python train.py --head_dim=64 --activation="swiglu" --positions="rope" --rope_fraction=1.0 --qk_norm=true --bias="none" --init_std_qkv=0.0412 --lr_head=0.00633 --seq_len=1024 --doc_mask=false --dataset="wikipedia_en"
MLP neurons of a small language model. Each row is named by its layer, matrix (down: output weights) and neuron, and shows model dimensions 128-255. Each number is 500 + 40 x the weight over its row's rms, rounded and kept within 0 to 999. Numbers have three digits each. A neuron's up and down rows have the sign that makes its largest values positive.
A block is one neuron, or neurons of one layer that tend to fire together. After each block is what it responds to, as a language model described it from the Wikipedia text at the highest values.

L7.down131:503478488507508405533558454464590566486553502513535444504521444535531529496496520489483451459505547402451466500587458486500528516555555455511501510494505469461494550496482507585544478425491537508454462403477472532530504456595484460447527469539487442405442627458505517549490548456505525571481552548525485468456449488508427470475508457419523437485467538469513467528501483474459533555488
L7.down208:487497494477500494517432549555560469435564496471511468480487470568459476467497433495472489484517496507469514526542485541510460469505464447532510499504486463530420505505493523496529466530482508558466433489561427453529523480504509547451424463506525511532517516538513490496461542520542450476491463515507462492457474533494474457443550393497473472494518495517512511492574416436521449511563
L7.down702:475496488527482489535466597589530496386548479510578506548482396543474497573504514488502426517567523452495507565496471474552542490499552503460508494454487463443485487548481538499532511413502515519424438441459411487431437498511501530494501489466500501530557534464463456513516509542528497502483490564489502522436495429513494496470554442502535472549468507494465413469512518470504467563407
L7.down963:491529565492530486516512512476558485399510478434547494524478525512584515529467530526456433488517547500481507553492448506624494577567424452482469450496471482513542527486499550536555476476424511504481473448483513517483557477505466554447501468474455458481523466553471459472562555499471549523460486535508497512514508511521515462490562500492514491489432511427504511538473550460460513463502
Description: Sentence-ending periods

L17.down869:498486530458531504478455582469419513536428506542512436563489558426536533494480486491455556487494597501497475511448511486515453548448459493449542528462479517531514447496491452471515507549429533465512555534492522483458492492503477500519475531533492466504528454488499472487532527467440548506455480455525489530472440537517462448471410434484408468537557438523470476607527584533433534472474
Description: Acronym-opening parentheses

L7.down179:519470402442486559464479419508477471459481575550499537469491503487484503488574438520517501535575507503508464420485552448508544507562483525484471510464474552526444474515425475508523546523553414520437495476450511442517487463487585532583506434474475489483491538559478479511488416458513528551452492448549565470433518496470409486524481561513518543488457551554483484489548412464554454413452
L7.down203:456542475429407484463493520464500557501452518521442506406447522487576530519484517483523462532486502487545524559492510538499481503601481521490484468509478477533475505492476453471511481501542389562421469501479480434513534429499485493438528540543552501518499515550462509453456483439476552574535459539483577454498542589539451506465551496416451494514521519540477583549552420462428451453520
L7.down468:427421471500504510466543441536503448469518520506519492534493572550524468501511548572583440498547553426482454543560448474500471482527546456526467499470516540418500498525414527521440523437471519559527478449579464470523500480434499501530499541468541542484517488530507518498491467575542496513470466463606528465544515538498516518466484446464471519492501496511464426469474523536492408544526
L7.down1120:483542463544542503463483523524477527527415486513453448502500488450510539443495468456481509471529482563610598556428466471575452496468489518545430482460515456470515588483481516515554491541452482530464530534441526507515482502525521513497492501539550493404526599532510537520489487496504569568459491497499451597530524454519517495434549518544532513481517548448561516442509444500596532498518
Description: Separator after listed name

L17.down700:450479501476544502555525510474485515424455546472499558457522548476417561405515529501558440531490360430505486432451497525536526511503494533559513499504454524541491496588470482394492574496501479494490487444550598502539492531457527505519502463520517469536592541441484556472479541482494506490427460508453543489461526482503468491612498498467452481545520516581548505500500551418472437566525
Description: Person-name final pieces

L10.down13:539500490422488559433433518467490478579514445503543540474562519515479517523492525506499520483548525497499470518447513505534468518531497486472479524561530524510418477513448480473475591537411453519485419505572464465530551542466508529561423483500488499492500543517472527521452524509493462462518541519506513504468496477499562530452496578522493551543561474499479505491565448444538540489490
L10.down107:521508485542557428481464503470469488501422491496415506570475473579563506495523476438481465454533555408459534542581518591469472527505545474463444448501509499543490467484505564498478519484492472460459502576544530483546486499528505497585504520479511511485425491468580546411524506474426543474535448540517553520474593485468540469457481481551475545520532463538525464472534529531444440543533
L10.down253:486573466528538467548434509518500541501504472492485496493534503548568491548572495536546492472466496500522426488513560478460492531512492549471479561470488500452411504533488466479518504465505463475499519448466531567434546467449479501513451521503471467424533484505540469469419482532549473538516443460493513499464561458503408559491478490533439537569551510561450456477417544551490503505438
L10.down266:444451572568558536501461484450451526477496539592511492505469515520546533507467500502510481503484436414537541503442469540535461482566460489502514540489409469471537578444500462500470533557486519530480546534479475542480534469484449498502477457550540455472550506538460518468497524548473580494515474478473444459527523514541527487407491587528432501544537527571484445496424464476515526567547
L10.down442:555477494521582375432495457477543527508461532548547479504538530496563531474431537488508467545549522555430473442484527456529515463575501469494534521505557527531544459490532492470471496453446479492490552470432546456531506504525474457524484479446513508448471443524527535460484445460529546450522436543542477483502569585572554482457489457513455514472573428539514536533559530478443501529466
L10.down460:454486511515583437536486501488465533498508448528515468514511486543476493475447481473525469546525457506482464535502546533557524501458562460577486451483471475519503459433480508514507497466468474587488573563595499493480528446377502407473456417503461453469533523460571496501501593554508559531465466494527462514449520458533538564568463520508475514536428473566509493523488525534500510525461
L10.down577:494456523484517471526456522482459504456517439464547472470422476487489480553496472492528496444455541537554454456435418480521470502467503406483523464455446460510544530445457518508513456486497468539538519487468436507513552409509461524445471522483487514474498492465536496565558412484450501554550491472464547415510479408474502560561434492506540510555509507492475499551508448521549457470510
L10.down701:475492500551546493473488504520479525471494503588474513571444517516517366529440396431540533565485553532446454543475558419549451491536545542433506430496521433548535521499506492539506532486493458481482517503460488525547510537492508510483499483536466486491517505453466477456505548546468531495573467492479472527520501472572479486416516406504461462502573514533529478469475505499521471511480
L10.down706:526529507494543471464442465470487492509519493504491515494542503435506586398552503496562577533500541486412464477494493494516483494474487534596457514467539545443529520420534427525445608544476511468517530456502497521555536552494472476488453549495544487525429467607520513429493529561407513490482537477506529521567463456550546511514526486536506456524419532504535400492473483550484564515436
L10.down735:455515461517576403469580523503536480404452515468493493553468581442489474517553488406530529575474512433556463475507465518517514461501531526431463571561481474561478463518471529532444515537498456512436535522518467514507532493535441538523459405542516502445498536470500488506457479489458554510484471496537572524474491470500487493488460613418496528553455458539483537508507445504459515572493
L10.down737:560493516519573454430424512478456482476478500509481503487503509491542491437518504468582441566528492505485509551537555471518521507499504487535478481505471511434507529452469589490458532469459490499478557474476524454520519493537441490500449431546443443501433583482466486495528475470535536468472495516392441459530578488538525451503511493467505485491518461527503509520581457469549538506411
L10.down744:420507482549539461463505488413535547486480519541456487582553534503509548432421486516497508537494478485493474547501505494511517465555454467489498497513551500550500502465529478442444604520497496535522540522469554465493466399553531572454475448546511466483524572479498502431527469508491581549497447503473580558549558477551482487380521445504464491501511512529476417459539503477543502519517
L10.down1097:459572424520427481476412480520555576541428509450488503507410414517532457459527494445477493487485501440531510486475563428541469453494420539566426554532492523513475477494521481490445491498573560568453503443471495503518514478507545497537492532525440484537523502528434422457541494511553578438505467471496535477499584474542454565476529473510410562491515557540556505584587440528503493507520
L10.down1103:415547516492496511518498476490567497559512425432468500471584533564505524499479544532443517502519533453465549577480560521477457482466458425517434553517481505500514448573542518442463479482542427494543509544460450495564508461473480517524481494561519495600437380483479429469486465514467574488527455484449458518549492507520462520504516426462461497550473412542494495541467485536553459545615
L10.down1255:523512487455544468505469488519565510512523459559506515479509543528538493523460504592501463412526523510493467556445553497430465481519476475509517515538473452546465442495526482506472478514494490492436518485401484433541526386425576500530476470526483417542493541468495390507441437481428521424521494504501493558529510417541489561475522464453475459519552481472570463520470487553509488517499
L10.down1268:475551451528542472547550576528470454434491470493469465515461492502513489443532520426452544532476479453502546496439594478468565493446497514472448543524514515472532474545572499474541467534425490527495563486530449535461470469455488489413515483560489457463463564558548464515518485504500424536493487469530533470480497569426552413533465540452546542579467526492428479401492492502519500451520
Description: End of proper names